Part of a small language model's weights.
Size: 12 layers, width 384, 21.8M parameters.
Architecture: RMSNorm before each block, untied embeddings.
MLP neurons of a small language model. Each row is named by its layer, matrix (gate and up: input weights) and neuron, and shows model dimensions 128-255. Each number is 128 + 32 x the weight over its row's rms, rounded and kept within 0 to 255. A neuron's up and down rows have the sign that makes its largest values positive.
A block is one neuron, or neurons of one layer that tend to fire together. Before each block is what it responds to, as a language model described it from the Wikipedia text at the highest values.

Responds to: End of first names. Final token of a person's first name just before the surname, often in tables and lists, e.g. Pier-re, Philip-pe, Patrick, William.
L8.gate148 [150  86 123 120 142 109 203 108 106 120  57 126 144 150 158 104 140 136 132 160 207 152 180 198  78 200 131 106 142 138  41 153 190 129 156 121 134 102 123 192 112 148  94 155 154 181  90 169 138  68 111 124 101 122 120 103 179 104 145 157 125 145  64 216 152 105 118 121 170 179 162 120  69 114 138 128 175  96 125  96 162  66 103  38 134 141  99 139 117 133 193 167 139  98 191 157 138 112 105 127 166 172 141  91 142 154 114 150 152 116 152 124 139  72 189 151 131  60  87 111 208 105 127 144 111 100 105 128]
L8.up148 [140 135  99  84 151 166 124 137 116  84 184 128 172 174 130 127 138 111  93 185 153 141 109 103 144 146 142 163 105  34 142 137 126 125 146  83 116 164 166  81 138 175 132 141 105  38 143 141  97 145 157  87 146 172 155 130 105 139  99 114 147 104 106  89  81 156 112 116 147 115 156 122 165  96 118 114 141 120  79 102 149 153 128 124  76 172 134 146 168  83 102 161  94 116 148 115 124 133  95 161 125  97 134 220 159 152 124 157  82 176 203 116  50  96 111  88 156 121 156 124 139 118 122 147  94 129 147  79]
L8.gate185 [ 80 134 148 102 152 115 148 177 159 115 153  71 142 129 133 134 130  99 165 160 104  66 194  90 151 137 174 110 114 119 110 125  95 192  60  72 128 144 169 103 142 101 160 145 149 149 119 122 209 126 101  91 139 106  92 183  96 144 157 112 130 150 114 137  97 126 115 153  96 109  81 177  98 119  88 150 145 145 106 151 107 186 160 127 144 146 122 108 133 135 123  74 142 109  85 123 157 146 157 192 142  91  88 108 125 133  94 101  90 184 166 166 145  95 128  82 168  94 109  90 149 191 111 114  95 116  82 128]
L8.up185 [119 180 117  44  92 121 173 138 116 182  48 152 162 110 116 158 127 221 185 179 157 120 170 123 131 177 132 153 119 164 112 120 166 131 131 135 168 144 102 148 171  59 144 153  74 146  67 180 166 105 138  94 171 109 150  91 145 163 117 104 149 107  94 176 101 117  98 117 122 111 109 157  48 151  97 118  74 107 104 199 145  89 182 123 131 153  96 115 109 104 107  85 130 129 131 160 160 112 120 114 240  85  86 191 190 139 102 149 126 156  93 101 137 133 108 124  75  90 100 133 126 106 161 111  98 146  98 145]
L8.gate469 [150 178 138 109 123  94 155 140 145 115 102 175 159 185 139 133 131  76 156 132 167  88 125 147 150 162 134  85 134 142  97 120  68 132  92 137 161 114 147  87 124 100 144  80 162 184 109 131 151 111  93 119 179 127 120 113 119 102 105 173 104 122 166 171 108 120 114  93 121  73 142 109 108  58  76 140 154 167 106 149 111 151  58 133 127 148  97 172  67  82  74 103 169 117  98 123 163  89 142 158 109 146  98 132 111 134 130 146  71 180 132 135 217  78 112 158  99 107  98  83 105 122 127  95 176  99 138 140]
L8.up469 [101 153 119 156 143 120 180  97 128 119  87 139 124 172 147 188 128 162 122 115 166 173 109 135 109 139 139 140 103 146  78 181 140 108  93  95  55 167 144 107  79 111  98 159 121 131 112 203  39 151 147 139 136 109  71 178 101 105  94 149 177 147 101 108  65 190  77 113 128 187 119 108 151  81  92 115 191 131 132 106 138 109 136 113 103 129 110 147 145  62 142  47 158  84 132  96  98 128 146 105 156 128 127 151 188  55 138 100 139 159 124 153 176 104  93 121 147  91  82 121 174 165 135 114 113 116  98 105]
L8.gate973 [156  94 126 105 143 115 106 123  68 118 107 178 155 202  73 147 133  74 134 136 128 104 122 184 151 161  96 148  93 133 127 105 123 191 155 151  84 131 153  77 137 116  72 118 110  93  81 179 149 188 115 102 126 167 145 120 114 151 129 110 132  82 107 104 104  89 167  94 159 170 129 108  99 125  76 128  64 130 108 130 126 168 165  73 113 191 117 148 151  61  68 114 150 102 154 143 129 101 129 133 171 111 169 137 114  86  87 125 147 145 164 124  79 108 112 122 129  84 113  87 116 163  75  96 177 101  97 143]
L8.up973 [130 126  91  93 132 103 111  77 116 139 194 155 180 146  70 126  91 158 110 131 140 154 144  93 151 111  97 112 153  68  56 111 131 177 125  96 156 152 135  89 105 166 135  93 166  97  99 123 158 115 153 108 115 122  95  38 128 162 118 147 167 156 140  77 161 183 113  76 177 165 107 143  93 100  97 128 116 101 115 116  99 131 143 166 122 115  93 157 134 114  70 170 186 117 141 168 126 125 150 154 150 177 181 135 141 162 137 144 140 158 122 188  96 112 154 130 185  50 180 151  33  74 126 101 113  80 130 164]

Responds to: Mid-word consonant fragments. Word-piece tokens holding a consonant cluster inside or at the start of a split word, especially sp (atm-osp-here, -sp-ecific, Work-sp-ace) and also p, kn, ch (S-p-anish, kn-ee).
L2.gate147 [124 169 133 102 109  76 163 185 128  89 116 167 147  65 128  80 174 106 143 122  91 156 143 121 183 144  91 174 158 157 104 148  72 150 134 124 126 151  89  84 110  97 166 142 104 161 165 109 191 127 163 178 175 158 160 104 160 150 114 131 170 150  89 147  97 111 143 179 103  88 152 120 157 164 100 191 109 152  86 126 136 164 108 138 169 100  93 134  88 120  71 162 174 138 169 112 110 152 117 137  75  85  55  66 154 151 169  97 115  74 116 113 127 101  65 124 149 140 157 186 122 159 152 126 130 124 122 137]
L2.up147 [125 128 151 140 165  76 195 224 115 121 107  73  83 127 188 207 111 124  81 155  78 178 166 105 102  69 135 119 120 132 142 164 162 146  99 183 123 119 103 118 107  72  96  86 132 121  80 199 107 141 134 220 137 171 137 106 106 174 106 123 117 122 115 140 125 137 147 135  94 151 121 136 137  95 117 150 134 173 133 164  89  72 134 150 168 150 171  86 162  81 127 151 177 122 145  81 119 145 110 206 121 157 159 166 125 144 162 131 203 131 119 137 107  93  95 128 137 152 138 170 118 151 144  78 165 125  95 121]

Responds to: Mid-name word fragments. Second word-piece inside rare proper names, mostly surnames, places, teams or taxa, such as Pou-ch-ain, V-ax-ivière, Civit-an-ova, Zw-ol-le.
L9.gate491 [ 88 139 167 208 114  63 161  91  78 101 170 115 167  98 148 119 140 117 122  79 148 115 122 144 169  98 135 151 116 131 150 159 113 176 147 134 123 140 121 150 136 112 134 104 144 124 174 169 105 120 133 165 122 204 156  85  63 103  29 144 151 145 135 143 137 158 148  47 138 142 128 101 107 165  98 141  99  95  97  85 114 166 140 137 166 145  88 128  90 142 128 131 154 103 113  80 159 152  75 147 149 118  86 135 113 129 115 169 105 137 135  72  66 108 140 151 128 169  89 164  85  97  72 118  97 210 134 119]
L9.up491 [104 106  69 140 132 183 165 117 156 126 108  73 175 173 150 115 132  79 110 100 124 144 132  83  98 116 131 123 107 146 183 148 190 125 103 128 189  89 134 171  98  96 131  86 109 188 114 125  89 191 149 110 170 133 151 157 107 110 107 111 123 163 125 208 103 111  76 105 182 144 136 153 152 106 109 145 127 156 102 123  77 143 147  95 137 178 135 166 130 112 110 135 103 187 144 100 108  97 160 129  99 124 146  83 128 208  98 162 186 143 148 116 127  88 112 133 143  83 123  98 135 135 118  81 202 101  69 112]
L9.gate508 [126  90 114 123 143 101 137 178 158 130  82  96 101 159 112 119 159 188 173 132 129 113 106  98 110 124 122 114  99  96 168 120 165  96 162  95  89  99 147  91  91 175 174  76 132 109 118 221 159 163 107 143 117 118 157  72 111  75 189 155 101 166 101 176 122 174 167  79 162 171 156 168 151 146 119 146 148 127 101 142  75 132 121  93 133 108 120  77 165 112 121 113 119 114 172 139 131 102  53 117 153 109 146  88 185 151 143 159  89 186  90 145 118  98 149  89 116 145 137 155 189 145 121  93 153 133 104 179]
L9.up508 [110 111 141 125 114 134 154 146  95 149  81  90 113 145 231 148 100 147  80 137 120 130  84 109 117 142 104 113 136 146 182 108 111 152 110 186  75 132 117 144 105 138 153 125 131 159  68  96 123  95 170 108  65 137  46 141 139 149  81 123 107 108 136  79 117 156 138 146 166  90 159 118  90  90 128 160 114 137 105 141  97 124 188 100 113 109 122 159 111 104 147 158 154 141  84 100  89  96 166  71  83 109 111 144 169 173 147 160 137 184 104 133 133 145 149 128 125  89 101  69 114 209 151 109 159 152 155 135]
L9.gate756 [134 165 147 134 115  65 141  66 111 120  88 108 165  61 126 154 118 162 117 164 124 126 123 107 118 163  96 109 150 145 130  72 190 112 108 119  94 105 176  96  99 121 127  68 173 141 108 134  88 132 175 101  95 139  45  80  69 139 118 150 151 105  92  99 127 121 151  90 158 140  97 142 122 126 113 114 105 148  86 166 135 143 136  68 122 144 121  64 120 158 120 150 115 143 159  79 173 165  92  92 129 122 110 113 169  99  72 126 165  78 104 138  50  90 160  68 107 133 124  75 127  83 141 133 105 151  62 114]
L9.up756 [107 156 106 181 135 106 102 129 152 167  68 128 109  99 149 172 160  67  96 118  99 169  72 187 150 114 144 190 167  77 140 196  62 149 136 146 116 166 101 129 125 122 112 124 119  96  89 175 150 124 113 159 204 167 125  91 139  59 122 134 146 141 151 172 106 108 173 146 102 177 164  88  88 102 133 116 152 131 132 117 142  84 170  99 145 129 137 112 130 144 105 119 158 114  70 169 134 116 129 174 104 155 157 102 139 103 150 118 179 149 156 139 126 182 122 113  64  96 158  86 106 131 113  70 204 135 109  88]
L9.gate857 [113 187 145 143 107  99 102 165 153  93 156  97 115 104 128 130 148 130  91 207 157 125 136 103 144 127  67  68 129 145 140 128 154 132 172 150 122 148 143  97 107 113 143  88 151 144 165 139 122 146 142 112 111 181 147 121  58 115 104 116  91  95 179  90  58  49 140 137 157 103 117 196 160 128 104 157 142 128 116 116 144  93 128 127 130 132 125 129 135 165  83 153 168 100 197 119 139 171 124 163 144  94 170 110 112  97 148 120 111 178  93 124  71 152 146 158 165  43 120 122  59  77 153  28 183 129 103 128]
L9.up857 [115 158 156 118 152  54 140 139 149 128 178 158 122 111  75 135 130 163 129  86  77 186 137 132 125 129  95  97 128  82 167 137  76 122 121 157 127 139 183 156 215 151 148 138 136 127 135  79 120 137 141 139 154 139 123 168  82  77 138 105 121 138 143 134  75 104  86 132 117 132  90 104 197 155 153 142 144 100 116  89 156 114 154 143 136  92 169 137 131 154 154 175 134 117 174 131 168 155 122  86 122 106 112 134 150  76 123 147  75 107 214 148  85 135  67 146 128  68 188 129 147  97 137 113 131  95 132 138]

Responds to: Foreign-language word pieces. Word-final pieces and particles inside non-English (mostly French, German, Italian) names and titles in English text, e.g. chez, Professionnels, historique, sirènes, Erforschung, de.
L9.gate334 [133 117 119 123 119  82  76 151  95 175 145 162 179 108 173 140 154 137 126 129 123 146 132 118 100 122 153  25 157 193 101 148 150 166 147 122 112 133 153 105 123 146 126  73 165  51 149 107 181 194 121  53 117  90  96 122 104 138 163 147 173 140 114 129 135 158 159 149 113 145  99 142 123 140 100  95 137  99 131  50 177 186  64 145 116 109 126 158 113 122 118 111 135 113 155 111 134 155  68 204 158 142 107 162 173  93 155 158 100  95 124 119 162 113 134 103 151  91 165 162  84  97 162 108 142 141 102 112]
L9.up334 [ 75 121 110 101 138 113  76 137 126 159 111 156 125 147 141 137 136 100 128 169 137 149 154 133 123 146  48 152 118 181  97 109 103 152 161 129 131 182 164 104 117 109  87 115 127 158 149 174 109 127 109 226 142 129 157  95 150 149 129 202 144 103  84 117 128 136 135 130 163 109 136 135 198  92 131 126  86  78  93 138  94 170  68  59 135 104 129 152 110 112 119 120 110 154 155 142 132 101  84 150 155 131  72  96  79 186  92 159 194 120 134 102  81 183 153  87  72 151  92 117  97 129 123 144  46 115 104 179]
L9.gate481 [191 141 111 167 147 196  88 113  60 164 142  64 164 148 147  38 105 119 116 168 121 151 141  50 127 146 144 108 100  88 161 104 122 146 159 119 174 123 134 132  58 111  76 133 138  97 133 124 114 108 123 114 155 139 161 112 165 152 134 114 150 138 105 120 143 115 131  85 133  93 126 109 174 134  95 105  71 138 114 139  84  95 189 159 100 182 134 147  78 163 177 206 129 109 118 136 109  91 146 143 188 112 108 181 144 104 124  84 117 114 133  42 125  86 105 131 132 111 141 110 107 143 100 118 149 137 133 127]
L9.up481 [164 141 128 113 191  56 176 116 120 141 145 162 167 161 118 121  61 147  84 154 195  84 134  72 123 131  87 137 139 126 116 160  90 150 146 111 107 128 105 128 153  89 125  92 133  89 148 208  98 151  96 138 130 151 171 161 135 128 122 112 172 156  77 125 168 143 110 142 148 160 166  98 151  86 126 115  87 134 128  83 132 134 181 127 104  58 140 131 128 100  86 171 173 108 109  98 140 149  87 160 127 146  92 119 100 115 175 102  76 162 133 128 138 130  59  77 103 147 145  98  76 114 125 111 169 122  36 124]
L9.gate526 [168 138 165 105 137 170 156 129 115  96 138  57 138 110 134 141 119 127 159 138 170 112 168 122 149  80 163 112 179 155 133 138  68 156 120 135 165 164 134 109 100 102  77 135 124  99 155 114 108 110  84 108 127 115  98 192  61  86 153 129 153 177 119 130 168 157 157  77 117 102 144  68 163 134 121 154 133 118 157 121 142  82 132 104 137 101  85 170  96  52 123 104 158 114 154 168 174 172 122 137 173 129 147 144 118 116  99 183  97 107 156 143 139 171  95 101 159 112 157 154 104 107 107  94  58 147 118 118]
L9.up526 [ 98  83 150  80 172 148  96 118 136 220  96 136 164 171 154 171  99 119  90 144 137  94 140 104 134 132 102 141 173 157  98 120 102 114 180  92 170 116 135 123 106  60 130 137 188 143 174 124 148 134 131 136 152  80 123 167 115 142  95 132 167 136  92  58 121  82  67  95 134 142 138 104 141 115 112  63  87 134 188 153 143 183 167 111 105  91 142  69 155  95 161 119 120 142 132 120  66 169 140 101 110 100  85 116 140 114 159 141 154 133  74  87 145  50 117  89  85 130 176 116 116 101 124 117 113 145 117 126]
L9.gate925 [145  89 144  90 125 118  90 186 168 183 153  96 127 158 128 179 116 153 146 128 111 126 118  94 109  94  94 146 154 139 122 139 170 147 108  62 125 149  90 104 146 145 118  96 107 134 102 138 134  85 123 127 152 146 123  66 112 187 181 103 119  90 120 118 128  76 133  91 177 174 154 170 173  76  69 105  83  62 174  99 206 142 106 117 135 108  72 102  99  49 124 141 143  63 103 153  91 138  79 190  87  93 126 174 100 120 116 147  84 140 168 107 118 120 134 139 147 161  97 167  85 115 125 136  70  78  60 159]
L9.up925 [153 157 187 130 120 138 117 216 145 163 103 125 113 132 156 135 140 101 131  91 101 132 165  67  50 109 125 156 157  98 108  85 151 145 200  64 168  63 130  71  94 132 104 111 100  78 163 117 111  92 106 125 142 130 147 144 102 107 171 166 135 151 140 138 156  99  76  99 165 130  86 150 156 109  68 179 218 161 151 139 120 107 137 141 141 149 126 139 135  81  59 156 146 121 127 206  93 118 119 164 137 118 129 111 102  96 153 131 174 114 109 207 161 145  33 119 130 200 104 124  82  71  59  90 105 144 121 145]

Responds to: Mid-name word pieces. Word-piece endings inside multi-word proper names, mostly foreign or unusual person, team or place names, e.g. Matthie-u, Fre-i, Iv-o-ire.
L8.gate7 [111 126  86 193  99 142 165 118 162 164 138 112 123  95 181 131  71 160  98 131 153 119 167  94  87  99 143 106 111 144 128 184 111 141 155  75 107 150  84 129 142 136 131 167 238 166 129 133 173 115 156  78 113 126 164  29  65  84 139 136 177 130 171 116 112 107 118 162 132 138 166 147 114  97 148 167  83 158 105 108 175 137 130  67 126 165  85 164 121 176 129 135 168  91 153 111 125 139 118 116 131 178 119 128 132 132 123  92 117  96 111 150 207 137 122 127  95 139 149 125 139  99 153 146 177 117 131 122]
L8.up7 [ 65 118 119  94 126 113  84 157 141 119 148 136 147 146 100  97 191  88 127 115  93 116  85 131 159 177 132 148 114 112 104  82 106 111 169 150 169 157  86 134 163 178  82 113 104 188 144 160 154 117 106 161 158 175  63 139 146 156  52 190  78 138 106  65 140 175  92  70 131 136 106 175 163 112 110 136  64  94 179 211 132 155 172 139 115 119  91 105 145 116 151 117 133 166 149 143  96  73 177 123 120  86 108 200 157 189  95 111 123 151  81 110  58 123 157  84  86  99  99 133 105 193 135  98 165 110 165 124]
L8.gate381 [ 93 146  87  83 117  54  46 127 137 174 119 132 124  84  94 131  89 171 153 172 152 112 160 174 112 176 163 138 173 119 158  82 134 131  87 141 141 129 120 117  78 136  50 127 128 158 152 169  83  69 132 126 133  76 167  76 124 154  90 164 167 148 122 186  49 159 120 102 124 107 109 120 153 128 174 128  85 123 128 104  90 145 110 132 176  77  80 149 133 107 187 157 136 144  74 129 115 129 152  93 194 158 183  65  86 122 149 200 128 115 139 101 153 138 134 128 128 113 102 123  85 134 153 204 122  89  66 114]
L8.up381 [129 156 159 158 134 128 147 129 127 146 201 142 114  87  86 143 218  93  76  55 188 152 137 118 170  98 107 108 108  92 111 143  82 154 156  65 127 138 138 188 119  69 114  85  88 108 142  88  94  87  64 128 128 120 108  94 107 159 151 121 127 132 110 106  92  89 103 152 143 110 117 113 126  93  68 141 131 167 116 125 104 162 111  96 131 159  63 152 135 108 147 125 125  57  68  82 141 162 110 170 145  94 138 136 119  98 104  82  83 132 152 216  91 127 103 129 124 108 112 132 147 181 134  97 142 148 156 156]
L8.gate778 [ 98  95 159 133 116  98 125 133 169 105 114 149 109 130 101 109 107  80 172 111 161 207 141 184 124 162 112 123 144  64 120 136 115 113 123 100 103  82 150 141 158 106 139 124 180 178 142 160 127 120 170  97 114 105 122  90  75 147  80  79 166 117 157 113 170 136 129 133 113 124  72 131 114 111 122 167  87 152 211 130 155 137 130  68 168 128  94  81 140 107 148  87 162 106 147 131 136 178 114 117 129 174 103 163 116 126  87 104 128 151  83 131 132 134 134  74 133 139 136 203  97 118  65 101 158  72 138 119]
L8.up778 [ 91 139 155 125 114 170 141 159 135 136 139  79 112 101 114 116 190 114  57  47 106 126 131 133 121 175 167 147 162 152 109 131 156 144 198 170 121  82  90 122 160 142  44 120 165 119 137 132 178  73 146 164 185 172 111  91 125  81 111 182  73 141 149 159 114 153  89  41 139 115 123 115 119 173 112 177 173  92 120 172 122 134 157  58 161 151 141 109 109 191 120 148 141 146 129 118 122 148  92 196  96 118 109 147 111 109 108 202  91 169 184 113 136  93 132 108  65 149 113 180 141  89 164 116 164 117 119 147]
L8.gate802 [120 130 182 152 132  99  97 153 158 136 147 139  79 184 110 111 133 124 132 144 170 109 152 141 142 197  95  99 143 102  76  90 176 187  97 137 134  94 142 133 112 179 113 171 112  79 115 121 145 127 171 130 160 147  95  50 129  80 122 153 127 123 144 173 171 150  93 114 111 167 157 163 150 165 140  91 129 157 145 159 179 165  82 118 110 120 122 164 160 147 131 156 134 135 104 136 160 158  76 118 139 136  93 131 142 142  66 149 139 138 139  88 135 156  96 136 186 126  71 131 184 124 187 105 134  92  95 129]
L8.up802 [149 135 124  86 102 112 104 216 161  62 120 108 131 117  90 149 150 124 104  70 107 100 121 105 139 118 104  94 163 152  69 129 109 136 174  63  94 149 107 109  99 164 131  77 128 159 185 119 137 126 192 183  93 144 108 112  92  81  97 159  82 169 150 110 162 127 157 117  89 153 134  94 164 154 114 154 149 180 131 221  92  68 148  95 118 131 182 104 131 158 130 188 121 128 141 105 120 120 145 122 131 125 117 134 124 105  92 169 113  78 129 140 100 151 221 104  97 111 163 147 113  73 157 128 151 171 164 173]